config.yaml
d_model: 320
head_dim: 64
activation: "swiglu"
rope_base: 7900.0
bias: "none"
tie_embeddings: false
parallel_block: false
init_std_qkv: 0.0337
optimizer: "muon_variant"
beta1: 0.9
lr_head: 0.00813
final_lr_fraction: 0.0
MLP neurons of a small language model. Each row is named by its layer, matrix (gate and up: input weights) and neuron, and shows model dimensions 48-143. Each number is 500 + 40 x the weight over its row's rms, rounded and kept within 0 to 999. Numbers have three digits each. A neuron's up and down rows have the sign that makes its largest values positive.
After each neuron's rows, "fires on" lists the tokens most often at its 100 highest values on Wikipedia text that the model never trained on.

L6.gate417:509489507490533468524496492497523534458578575471501466502440484526526409469553562475508458542470392474486506597493469497453485540537490440591537529460462564522520427463549452530533498478512461422516456464502478489491547498520425443511526485531525522482525479531596411558405534478528439552
L6.up417:481515484590468430519478505479494483464473520449534432488419517499475504532544595527499481557477404499466476589579444546463496486451450558491424409534529501545518427511529524513436509485464562509497524443468542494511465568560487484492531526479545465487527433548535433481474428499547502577
fires on: ",", " and"

L6.gate57:558422544484535538492534448575444516547593486595375461525502530430418500442489514444469512475548526468472505539425435443586503480455403492481549501511451407477430522523468438446520493479520469475495501530525517509612529484462511480516444425498498516519472495454547517506492524527454479529
L6.up57:426524544504455528512449557484403555503518474557556484470514452502490536471509474515522522565500523488511502528492480508561478456519541521482507465515519599460433542589531488492513548539519425514440538499473474413461523468559467508523503530466459496516439493498469428441483518427427547496
fires on: ",", " was", ":", " Country", " by", " were"

L5.gate455:465470487554501500473532489543534547512513525478505508461480553526498523558586471548602471548551444374545522554373544542502527510554489569511537575482545512580500459440522497577458452521439503484482578574488453579505478498493523535474524513500538569498461495488458461475447494531486462519
L5.up455:449481516409515493525469533437540469495556471528567507485506498583496538482469445503424478502474433473472525559476530521474520557525500460518510505492489515514473474534472516553470469504543485567506474568498528433459559508432509493567572533473477498463526539479511478437484500507471580466
fires on: " |", " a", " ", " their", " its"

L5.gate905:489539523477481474474505502546490569471481510512492442459553496520544479500466476469553497440538461554547480573446523514442545484440429584416483474449547475478434418457578500530460443512561476592516540517553569463454481541548594443511495500497501462540579477426541442477593483483449460458
L5.up905:365538612484436500433445501526474480515486497461504502484538497517424525406554544447470530443526552491549546513505548547513429518450440549536506533541432434504466506466501488475503485486550478523570510527483511504472515508439475526515483521480499514570464413535446539470466519438520429499
fires on: " |", ".", " made", "us"

L6.gate510:546528455603507457432442488479493548522495479491542550547515559487498572555521498547488541505486518535394557511507525501558450472407529533513510445451504495481454498539454435432555553462494462485444498503540458551463482552473498528476536546493543542429585555483535516419516450490514442529
L6.up510:489476426514488438537505472461511571532440518505520473539537418474514559491489422557515504492429483438492512519449449497557574508529508582469468597509479532566516480475452506533577471604510432496481496501439566532507487517514544496528481562495540517453528527457512561501452472434470551461
fires on: ",", " and", ".", ";", " &", " both"

L6.gate802:502461464481497508545562441509520474563568566533549537472479490518524560439481514416504521620523520471436544459517485474562471524510538504428472524444518577479500460499435593478487518495481423533519496501538531542427513538563568443514494469531501494471404501501471475442509513498446502468
L6.up802:499567474461474520493519481458509513460461467544539475469490492471538572459493508524479483530497514544445531460453487555534477417495567470493478438495563587518545479587439505417408564540480561484521495478547503539428503502487414573514504529505454511460486539502465531510417499465466513447
fires on: " and", " or", ",", " to"

L7.gate942:489473526436511495483492512589512537530462448505525434438500513420503471472523501452569490431472524512485529502469494464444481468490504486446549506546434471463477502474485471500471526532512507503521530421511430578528569457563519453584524515579455506434476488454451514464515545418508494472
L7.up942:426515555501486463482496487444478487494469506524599457477494438432539517482499559431526553481521468450448518487476507472510441506468488447478428527488501431463449513543554542495523474482542488506561506484512582439454523580477541515509481445472503507470488465430543518506559507442508482475
fires on: " |", ".", ",", "z", "00"

L7.gate1103:545426548492613613416489509532527513513474477471466530501499476510446479492507451540481518462467555407589470458544440450457531465509578540532519489563508460562523516437457575463438514482532467495563502493467519492471452440425520467481499561450531450463510443501476523428465463483494494517
L7.up1103:481508519452541449468522487495524520488539510485498483544472455510494505516522442519560569416518592493571551508549451557493521487498461505522454536566483476468547501554518468471511467558466420555555480527551513509527530553498485449446466473412538561460514514435473473519475595467529513507
fires on: ".", " |", " Title", " (", " "

L6.gate799:501427520485508519482483463505499445487396555524523530480456492532474524495513500519533520532466507495481463516519502571517540512472476466377493467509446492429516500499493471557472470449516505552483525500532571493492533418530515580471481550590526507420523511488500451522460500445450497442
L6.up799:521446490495471523496521469427497506411492459481516544425429517442515628443466507555615477551483508510497515483517464511460500559529498479471508521463489480506388555478527439554544534567456536536528590553557503455481448524491538570495393487440512441478535517449490502520379401517443451459
fires on: " the", " in", " |", " ", "The"

L7.gate1245:445525492509548507493529520463499482554479520524548507518471488527483462474511446475458485493508516512504469555500517466539513472460532545515502469514462542520437536475526524453505558548561566565476534509504464478494585495503529513487470511494445585490516432458585382438499512499502533442
L7.up1245:488539525431500553510551485547484532593505516514528491512460481572470450621521544491495415499509521534489542466516522534547469562522510444497559446473491483467510568488501543463534493563545559522544438488440528464502497461498511580493473488536400468579485478485458490496419542504531489509
fires on: ",", " and", " =\n\n", " of", " as", "'s"

L7.gate1181:484470431564512502483393490509487500525520462582562470520559502484542497566550470484585510479575466470488535508534483467496489543527532486429498503549527524495458519465515507429426484516549508491531505507445506466468479422528519513446457530491477533487469520500481518501500487464466519479
L7.up1181:511552541502520469477520571464529522478477506499481468458501521471528502562548509370552544485464490536481577454490522512492549496563545532421574526494509589502527464507565456458470484522506503479514494446532424479477498492404492455500453489487515591536469469555460494594526542451531496496
fires on: "B", " b", ".", " B", "-b", "J"

L7.gate147:541516469545464479537541445547524550452509481527453434479522535580496546539549520446537530512420474448474465444430510404471436456503501466463571495506510418456540529517481484489453588514509475469474532481523436508490594513441476596501516539524438522480448530531505518489509458566475463531
L7.up147:493460469563527507562483429562490525466515512517530531482457508496502481477533529444468504518485489523505542517549451477516538537503505517510464567500495397428518543541525434522474411521494468486515478483555450482507517468495471476528522514411465563576584562493488518477487479571511467447
fires on: ",", " |", " (", "\n", " |\n"

L7.gate966:453520483559519407493480439542526517478575531519504432483554502559501510542534494483490565461445573473545534451475487488475476488476521582471500487513489445490453527419506512531491517526481441534455415486583487429544595495512524542478482555498413528488537481534543542486436459532431531501
L7.up966:465527497541540491438529420487513454494447530521550541482555497476512497558561478520469532552505464504448469466445495550479457548529494525417558501507544475552456524498517499520491508540469496437527573500550441454451571525495473463488558590512479462429483576466456535560451455568467446494
fires on: " at", ",", " |"

L5.gate741:460477504506486463479555472569473566490452499474513505505523505520505535527444478490553494422441427493566582463496474511514496476525542573516523496425441558535525463437526480546528487476493462493473520503486404469449509525446442537465459450530553439438546486566560496503549443546575498496
L5.up741:543477459514533472469600479514586477422398573488534456483509492498498500485409466464523507537499492434563484503518499458531459487551573506554399554487538486516539526417511506538492545418497557473542498523514421481519510501491422566490449455533487509544518410587492463489477445504569530526
fires on: " ", "-"

L7.gate223:415561535520538438499510483563483472491467481436532469557513469520510539523518472568547430533493483431557450585492529502490554472545526450479551516484517495460509517492477509556433553510482460492496481428533549563489457488541441441584492483551504578515466548487527503489479488560512509499
L7.up223:530532472509491438464496559545459418545452512476514463499543539470455564493499530487544529544437469456474487456600474535499496482491530525509548461467507555531515466498461523459495447454382426592450495541489469510445572435480495551528487509498521520495507509461480491549446474562572519552
fires on: " ", " |", ":", "″N", " of"

L6.gate13:484520491455425499455511493512537525595459530555474515465530534522482452466460534494512451491514518494420519514468474462530555511492515502481489466538462527453518485541515498529545442553491436520614531396473438511486548489525562521493497525559500510501515530560474491520554543493495530504
L6.up13:488524517500517507484466499562422472545449507455484510538493550522494514544475501472437466415479484482501505553578518391504551485534469519484475553498487529567486481542557446517489461545524496491441470560463499541442429499534438476447567534482646425555614549538500399495539422461508534523
fires on: "|", "-", " ", " Team", " Party"

L6.gate201:474495501447463462466498511497521431485485561472502480507528470523441526527429523441491497506526416512530542521516502505542511481557389517447481504467462506574407429517436549568523445487512529488505436536481458466462526505530488569510471498547542505513467511487515452409486563491504439534
L6.up201:514431462514521454471441499531470494487457495568536508499491463495453523575574464559486507508514538518489489450524504515500528567517468485510514503470561539547532481476514525420522522516560508533455539511510589452493539500390516496536448450558565503541441528493488500523517491452419574545
fires on: " on", "0", " |", ";"

L5.gate892:449454464526502531458484486554501488543492468556569434551487577517516461468497476462470566515536490498491521543476554508477546499512562474451491509405503564431479417494496546469509456491551547533446470418483516551466532506529507496507505522509486551506450564497558429496453456574459544514
L5.up892:522494567523457551439505528521490511508510512506567375495486540515512471455506510484408543552456525529503534531484509374486476444531539471490493524493516522458549541548524529529485464442478518570491486494541473497446539529528570543461481479532435507497489445585498437465451528496468550477
fires on: " and", " or", " over", " about", " an", "-"

L7.gate592:501489462474492465522430408513424507567493424484560488465499470543462495537574494406566531564523569473521566537545466438529516441467506499407478467509443493507460588478447525495530489485521474540441445488467481476557498473495514550501483493464455501479521462522461490452552514495548429498
L7.up592:481458529456494516523507407535496529532511571518512530491572451605465494581521474490474534548541483486489546431459503551556524493537524526440554523489489498552530519487503494440491493529469476499445490500514425515446535523452460425447533526535451533502520542506441484468368415539554427482
fires on: ",", " had", "—"

L6.gate737:468538541471533479448480570571504496588475504469543465507482549551515500540548465497524449489464473478551403522529494463481531572478526423473423512505530468487483507446532554576454525589524526553437519479509566488460529440552535552524492494565576478514480512493440516430494490477444450450
L6.up737:465520517464559489461540550506520501527495512543496511502512555493557509558553531478517538499458482441511525560508510511451516524525496569473520513510512434484534582496493472460562541518414488503537507460443514487399551514497553515468506538482598479559543494496563456535533504490522430507
fires on: " of", " than", " an", " about", ":", " War"

L6.gate250:462551493440479483488467549506508520476495467540464483476519522522516459509520557539449551518495585525464483497445492552490532558500488452508459489455515570527419505475572533531615456450467469471490500482552462494413523481501517469552494502451545521490463472453505423500453517397472517494
L6.up250:449546477511475472542508548484541553493556453459504463459437428520575515520525516546455496475489561573487443481570495446415490504560570517526449481519483538548491482476450521460474508479515567455532509522452476513470453541547453515468562508462469500494569480537474525467495452462544493454
fires on: " and", ",", " as", " than", "-"

L5.gate873:523454421500504496544472493475458523469540557487500458463549469502485456446508445522502510528519486559452502519479464491502525503458488452392486427490492419477507440508461536458399495485506465456481471518508478428473576518535491526454439495527448494548499544482513396489565516575477487457
L5.up873:490479472443511508475379476481459514559497509441505508578494426524461525531433525486533541558478514527567489487532532484488418530435524401470468446431527465492497518493471508489512506414590540527511445420425572496546476532522584479503470561513456507404552565490521426434537459448453487512
fires on: " and", " or", "-", ":", ","

L6.gate1273:454539457528446531482469489523484526539545450555510530575519502455476444528486500483550539481520509447452494459488509436519478477431539511456485499494584508554491437497588458547442596552440505455496515496522475524464532532442436487470574509443490521467483508454478486531546397514502490456
L6.up1273:503483460481526487479475510442510476528525484443493472524487509513446557528462531497522477539461515509439494500462551410475529442458507479502500428614492488514510417444434515534544488485461491496506482470465574476508513456477514532562491497503493506496488390523526500417559533520475473428
fires on: ":", "-", "|", ";", " |"

L7.gate672:479539501439440530513508518564468495538479477479520393486475525510523510563557555542486571481529494528537542491538467539532500504418518518553527496504475499474569400456445510507549453510493486503525352477461487476494537513516453513482475488455509492424518473487467491486541481521472552427
L7.up672:558491490507477498478463458456521542464479477577469571588517466501539528486553544487488575492522439491531494458501484509444510500482533458477465500444541491540509570491471463522460414498491560484523444537514481423458603477496513526530490524449527429491487584591519464441472414532544549525
fires on: " ", " and", " of", ";", " |", "–"

L5.gate894:449493569491495481481535439481539464541493473463556489445435424488475457460512483477459513401496460490451509495442501517559525480432513479507536434560581467518494490457558532481558554532504500552476520492427519440523497425558488552512531544562497498447510465540483533556544517546489508497
L5.up894:477503565444507510474437515506411527531441532515439465564468464463494518481550521548496467436514512554531530515526548492573521454502500467503525466468508455405522557559540503460474587558385535515497564553486428581513522528513451515541518548546545523510476468518505516536471473560565491496
fires on: " |", " Racing", " Label", " Motorsports", " (", ":"

L5.gate311:438514541425409504444495534477426403468511452471528479530488526558548527458510452530511493503537550535553556470563469456465465512581465550587460517437580562465476514505436491492529511505534489577462457549567538543454480466555433482575444517524561526541517509497525504429449425446503514496
L5.up311:501473551500495491494515538505455434521505503500528499561492473502487487509549478544490490533486497436466473401495456453412510525538522418485499562483484484413440546517552475485516531484503543509484454495513526488494526523548442508537533482495582508558492515419490484508458530478415491496
fires on: ",", "),", "ac", "%,", "ic"

L7.gate579:493489468499514493493552472472480492501515451427490498405456589546497430557554525440521535478481536501422587507456499473407527530500448454608465419554513521440525493463520511523497502500513523571451599459491530457476491521515493506496482553530546500460407458498497546574506548536489540499
L7.up579:449496508506538507523518486505530500438624443454542458489519555516424476525502460484493422505505519567490510503536497474559490508414556488460438425535466525412544483473506550572490548431481552493530494495509535537447495521547489474465539502547442489424501525501480509506477480446422501492
fires on: " was", " as", " and", ")", ","

L5.gate220:518500466481456503481530472530523465520530479522541457560497487511492498520532495505422540454490467489484510501500584467526477531501515534491519479578488475471558490461512548487440512441512519544462533451527483509496504544501491470483495519500489478448452463487531462509521508581496493445
L5.up220:477471495573439553536538468490499470505588457470585400606504549498499503500437540595442395521526480473540533548519533560480482548544524555519543501508531512499520499493514532497454532465533606485513388527503458585429499515493587430509550516471506511473583566533505530496454596455486431515
fires on: " and", " or", ","

L5.gate256:458518504482490442480479579524566514524477520500542482532575501574500535569507461493478566434555503463504465532481437526554484505478556526554525529482517570449496517442475540501518517470504434537583486496502528525470472499477442470456469558461542492527459519488504494472458424551519554553
L5.up256:531491497519507495473434496543481546519535418535469471532513507528524496601469574528495448465437490496455416505558457498524505531502544526533481535465507500491474504450502551511535539459561565445528476458486380527520502570550428531493527511493524487490471483527494511495441452505530510542
fires on: " and", ",", " its", " often"

L2.gate451:458506413514497543445492520429376389489489445463548527458533472464538562468603554451512487444500489520505544555508530447479442503561446466463481561458455540479448503537490466515538574625445542565512421490534535557452475416474461468529479550493533515482592435535532463448530443509453512512
L2.up451:428492455528457465515474538514494477451532505500477428598474538503472521558455520540488540480500475477524558439495479469496504467508471583502485490579510514507416465482515467529539517517525575481529580463518545537518578562511494498423497443538475481472493502582495515534508528468507523607
fires on: ",", ".,", "%,", "',", "),", ",\""

L7.gate148:512498476541556529497528529548454432508525530595461525453531547566511488552489557509464509462540461595491490497516532510440508446505467427580518510521552511499519486501515423539483504568457624466508491519462426515568547503474511520461475531533508527547456545583480486516568380415443505452
L7.up148:469497471557557441449501509466516574448461448454442505534530520518470483477495521521471560557443462502547508540472485550477497495542537482505509467473532484488527523449446492555481554455453555501475445454546489481542491476485530494482538472492447496524549421504526449530514437477591518499
fires on: " of", " ", " |\n\n", ")\n\n", "\n\n"

L6.gate95:508534504507516475420549472518441490485516500462499545485529460529516528489516543548485508562470488512494562477485396457429496492520476486442476522476524474528531484436517450581448463489463498536514412494531475431452475536565506540488434523553522426407471478541503506497466421497529542492
L6.up95:542466491572454526478527472462566558570516461478518535533472499492456489540541512560436479446523511499487545489519457454521489517533452482590481586474504448578564531508522472518484511472523565453522458530576504537500474492572491560537506514497503421418484445564499460468514412498535526573
fires on: " and", "-"

L2.gate745:470590419522465495544506521508617516469482453488522496512523467595415488506485477420507506422459427491462457557472543485599528534516489502473530534463486501491522499501487439545511487439464499505538428448436484563488482465376515498495538643557527485489508493547512498421515484511512483547
L2.up745:486556522537495463490463457514531471491586495533546462499533557493474493509538500483493548459510431502452484540501527491502539541507484507516515546487478555508447453470502503447518558557438576532520522437485588486559468429455502540515499549566538586533464543489505497514459469420479510554
fires on: " ", " |", ":", ";"

L7.gate199:496554465526610430464554476421459530533485452534532469458483472510460444416531519505497536450583459489473492541523436497573481512465465517476525470426460516488469505488532521472452534418531476489484530559469449438478528458535554514463511480483531557549461535502573513482537492507486453469
L7.up199:487489514504507533546486476472435571614529497558563401518450509537478478513470482501465553597488525523506508555469525492521460499416534471505513413500462460480483495557517486512532488440480482484501538481474475506507533469542541417474501489463544539539559476517544484497467559429546533445
fires on: ",", " is", " was"

L7.gate725:443464563550520480488461452580548522484579500530572495537458454496447488445480497438494466498581469453480572481570461492518569476497545551576458522468527471537423443531529453515501532465494497544518493440575530502526527495534502527519533515463580535444503465516575451512430503514484523562
L7.up725:428474474507531477512395507514570496482461525531525509495439491492502585479505476512444499511508540510547504535532434485550530513478516508535395417539557416502460482417475496467507505519498542457417506461530533476450509574475521521514521517473543533546492490532510430501505541453490465550
fires on: ",", ":", "."

L2.gate890:437466526495413461472522516535514479538588531507444501565491513447483422480495477474566542442549468494470454494497538502463521611514489538449458467527511546531473566509466414498530548533507510399455446482380555546455478558523499551525510524483544507506511499510533486497479529417481502489
L2.up890:452491520468418405409519572448482455470558503527447547524569518446443448495555521546524507492469446514479467515407494489526506577521535517433422487495510541576552532490480440475509489505538454453497493529380509514482442483498473503568524543484515492459539430505511454551544437481498527597
fires on: " to", " of", "ly", "ively", " in", "and"

L7.gate965:510553502518523480455429473480545447569512455571588481509558449555534491526577512493465549507469527486447434415544495529544529528460541571437555442535486540455505501508521512523510512501467513455563502513529546562535500486492523486481494511497526467502504475507486486527399419502477488485
L7.up965:457444529525512411534458460365431467492481461513581530491533483504481570504453527536530419512558491535541540472545454475512543398486515459468499503477475478530476498510535513516545503507523473525544470506478496518514500499532466487542497507559398461446470418576448497489560518440512522459
fires on: " the", " The", "The"

L7.gate743:426437515469511532577527439499502478558485510602562465599546428469570460536492467508529532430476570492498436499523491489474526600485515486532457475465521546459480515440524481507544439546541485517489469508481551575520511490453450454510529511496525518581447548481602450449499487514387535490
L7.up743:451499431450543506490497522478518413463552551481614496536518507478545550486489431489490518501468526525496522553546523472499551475544580498458517474426555548529553555517486486513571473547436509553519495531447506492495469495478401550462493518493473547438544485577542510526513500489444511557
fires on: " and", " of"

L5.gate626:564425537500475525481473487524483512539505456456566498467466449435487480540502425574571431485492454430421448472531486495478449505564561479537517536504525448542488378449515477398467491488471554523567369515531588527473492453484520536527478528469500448551487534459496530478478471531469501488
L5.up626:474578538460521470535580444544551477546522489542518532504568473489536517461563442520543509494420532530438534478512478492419501460507578518485511582501439569434479514519505485449488553506517454474538617437485519463504526467462502437486527504490507475448578512458417526488459544478468478420
fires on: ".", " Party"

L5.gate534:541556487450486499482417478479537486505526504534503479454497497502523464505557551497443496464552486452529530476487521520497526465448502496504430565516488430584560529547442515482455487524481547527502489494564525430453567477499498521527510496474565585505544506532504524534509429513411470482
L5.up534:434551509471537495469520567511478473533525563469475536533525549532629495483568414516500500523541529471509452526505497534512494535447501544474445506568512540531457505518477477503504481507517459513584500498391497510435449510477561554373479500536440507512504495536550485522520509467564478421
fires on: " |", " than", " |\n", " of"

L5.gate1215:525579459562479566502483554477538498497518544521549529523451511536541544504547549500579517531590523534462592391491550517466511503446514491494558534661476490450463509454522501503484558511498498543454511455498569504526497516559510495485488518586448494420496449426492467468454553452405446503
L5.up1215:495461512568495504524463456440513509520448525528460496466505512486602542517432500482518497607484473503545548469420520476436544516481560466495485557494506449535509573522499465466493575468475479552521497582538513460539532555490531457498470485493441434472501483499452515516467484469508573498
fires on: " the", " ", " as"

L7.gate1203:508438493504499507522540475540447491550578562495533500530472493508438530458506537502558515484504524437492496454553567479489485420566536440510502576403450540523459497553498488466510539568488531487567510547550542444465557582606471554561466462481551426472495500528491472468487541476408485531
L7.up1203:520506504583541532503508475499530497486516477483515521461502413519496540443465517543592558488533483439567538480403507477481613452504525539539512522439517575604497452486527504539557560498523537474565449528513468548510437549531460487535635473523484551454485532530516530571504523536508520538
fires on: " |", " ", "%", " are", "19", "–"

L6.gate812:555506497492517479556530524479460462678531528466476506449534521457488487498454439521478482498571471450455544465439467477493490491412524508464482576532515507529363482537540481442494509552446454476504496552482432472490520512514515451552558593514456521492490561464500446512466557514502517501
L6.up812:424521487422473466510479565527491487469479530469468552567472505514508526539493378494480441507514440467525597563486501447535493454536441451547420434540528477597480566512490424469477507528549455490483501472459478525460482469504493512533569571533409530495585458460517479492494439478499486524
fires on: " ", " Party", ".", " ranked", " Pos", " became"

L6.gate1207:548493498531551474507507454450436455457456541421559493467464554461440502468528452488549543529486543438513445545461524417509550533480529496414385506499472533521485508471534539506440531448522450489531565563576563477519465469520540515508507501455579434527448480447484440468476427549444522588
L6.up1207:537526476447513516446541430451539509562527498475531531548453494496483579467476528503487572492427526469471517451501502425477486584512486465552474544522446420520418571541532457463452490525524536484487573517480462464525448433434590458409460412537505453469565508440457524497494498482449510450
fires on: ",", " it", " there", " and", "."

L7.gate581:468567485548568534444467494489552571531569484543487477506502512468498498488559449441522520475585419443522530481479483483515441517440491483431532485453471568489534473499503491441527503538428431486440518536436457563495509551500520471460512517534523539474483554524526515454451429527474481482
L7.up581:476541525489576530482490466448527569474579483470456458502400513423485515378444447467448475504480465481485469523454457480561453539452470466458457501475579457513482576488508518506545496534490417495475451512522483507483514496446485478541520531474473567471472493545551552438482536514482461449
fires on: " |", ",", ":", " album", " to", " a"

L6.gate506:468512444459500528523504510471496494532542537475503470535495448403461479391513486515556485514514506557433500514556535478495446553483552473541434429473513567523480468469454557469552492493407500482535480467504516484508509536564588516489481488534469480460455508517435462475519548526483460400
L6.up506:434457494616524490466500393482437496554486593468467446520523455421493588388421557494531498486495495536472534536494492494514540473489530480472493495466509573545489483537492500543490529411552474515540489523549469487445563521499564491479518503561418493422513510561520490462516487549512492479
fires on: " and", " to", " –", " ", "–", " or"

L5.gate507:451474502515490521451515486516463508488555475514521481462526494561488540533558487536423479522561460525489527517464476530553547480497507534533501445483480502451523449436477539501516556452530466402542525483558493557541541560543508481472453500452472524483432504508570522508480497480511483525
L5.up507:475531523491494456554519553456471508540465426443431518500544433521451496476518427546575491441510594476576500437479505475527459460441452520476524483503499443576532506529545479518485413485546477479492477508474452579492544483473498514477567477570558491474481487479431464554547482465477510462
fires on: " and", " South", " from", " as", " or", " of"

L7.gate229:473564473534513508503492515485544524589453470495474484490451490555416511495498491568489465536516472513491560519538499467495577501534519499450528564533417485488457439469517572473410566501507398471588487503546479529530508478512536582532551500465527531538457525447508463501437557472449463452
L7.up229:476544592523464557488460441475471527513434532518549481530496525478512596524544502540520502524504470544493495441519458518525459497486578462481435512501462463497531503523434488523476511492539512560484455524534465529393513505476441420534494485530502502463505441485487474481516491483499565468
fires on: " (", " \"", ")", " as", " called"

L6.gate981:522475500473432493498448479462548452508496516484464538476521489494536501483478407587428517512476620506550575534500505509538514542502516495492504522520554418468548491493506501513470527470532424553485468562483507494454508552501485464442507561524490531455511503506511501536522534482494490426
L6.up981:498461437437459485517486515458550512527479521529561475560496465481543477491487473533537466431507572466504521461534472414519520577515496485535452496580549515530497478456514538485504545405513484536504523472512507535483473575460532527592528557455456457526538517491508523418493543482463557534
fires on: ",", ";", " |", " age"

L6.gate941:536502502495498551477530497551511547474558527451494437478452482478466440433513565444561559485539469478505539554503524476459492518483519494429512492469486511459553529503524463531464500560525578441505469511524513476511516478486522495487536485503545509544498507517552438524514517531466506483
L6.up941:469572465542576495532449481532473587442520489486461433491446488528451476462514467523495458443568423503508532585437510451540482476505534445488517477512489560473480541468547479526475453539471430459449520477486524533540533472561512419445538517508556444552460438465532492536505538451459516499
fires on: ",", " |", ":"

L6.gate585:540512444545542498564458482477435545488530455544516539502480506529512532506472507486502506544469408502564572499441527524490462441547491461402422454452489520481446496495455520474491461426457498536463441462517428480436450538478514479545492537468571485523476528536540513438531555567529476498
L6.up585:496474553593527478571555487561450492490511550520513476528512515457504525470454547526425460567475462462564472459506524511481458491547561542529427528500514624490558500463516524567490471514509505493515441436493486439484502438512533477495531551501516473459504546510467541493545419474499500537
fires on: ",", " and", " or"

L5.gate575:487520477529496517499529496524454453372507483561505543501537473516498518502555479447494485546502483475517462492529500519509481477580556492539434477492530430429549492420437416432508482573489529534518498492520465521458489494503526509427476488480493489460480540500583513509525424477466503476
L5.up575:461508500488550522488507452528426427438472467601486512489552507557479527492458520459502556510454450488518465474530521467528499504536562528493491468475527494441520518464482461502440553497513548497490507448562550494498509463470511483414481519484519496551458483518538490533558451534545603565
fires on: "\n\n", ".\n\n", ")\n\n", " |", " |\n\n"

L6.gate730:407515523563478474546446460472488470478482556379537533491555486546544521529544509550531541495435501499450490536499518471491515507558444505494575490461460505480509472407449533481528420461515469476530503425542536491508593458464476518480505528507454564461449501525446510538441449489509491536
L6.up730:524510478570459502445499446462483556492519562490489468552585485463535493497463447462510469536475449513512523501512452500538520583487575517487446454447476474586475477560490460505517505523515524426610497528552483479502478524524428527500545480489490478499478540541495471545510388568425507549
fires on: " and", ",", " the", " at", " with", " other"

L5.gate556:519467522565548506445497468496533420526467509535578477511543498403559533490510569565528517575471486552524531486473511458520541429542510516478513382535498492454511527462498515483490543563503462549529518507522547585579497451472470521526460479490547533492522488507538525472527402503512423459
L5.up556:536601518442555539444493534530485402529476455494508444455480464537515514461548502462514526498410532462484442407546475466484454510492454591555530486522465483523498520530520511497421526532530474560464421480510461456447448478468437506485566505491518529487506472519507481516437533495530567453
fires on: " |\n", " |", " ", "\n"

L5.gate1173:474495463536438470560491544472525482367455481456451431459456520510517513530504544498436528537456514506479501487521527456493518543524507502478532411479457556444523481496487542495518529420430480494463597512477508471443434493476513631461522497515516529540491517469525519486464484519547514476
L5.up1173:512494536512474463485491498574544436484419548483553461469511514485444510482463488464460469480475510435514479608575491515471512544558537537493451541573477404529509438483458479429482532450512468458483504514514524469491489443573486518461529495552503548536541530540496523531509477499493500529
fires on: ".", ",", ";", " Euro", "\n", "Comm"

L5.gate563:482465534530470521475468492539505476612412566509540502552467472487493521472459471502536487511403473457527455495504542447465506458497524452499468446430518547515493490428450450517476494558437539541461517541513455520418499461469459535520502521588534549457521479507478482499532502557611534529
L5.up563:565503531592460438476506501474516378527556604550507542556500530442536600429487455507491495560534447516521485509494498467488422482503550546462444534482572512501454524485478501492529486500457500478501463466450514436498485454465525469471577498502449513478434455503530487543522478452536508502
fires on: ",", "He", " of", "She", " served"

L7.gate771:445505585567558507488537448514506502501524463499559604512463510520418531538453551575457523506533484508564541478506507532494490435448483526461482492483489474463509467531479515501554499559503467485528551492544510508509552513543498513441480512503500589512494494517535454417419484501530552551
L7.up771:514513456473514534380545537449429510596501442550468460459561490469516497498472473531536440516521461503504523434516391479485540537509498443512516443593519547504449529484583443526529445557537542496465442450427567582502514489519484518514453502490504527490458477447488488498441483501451554454
fires on: ",", " and", " only"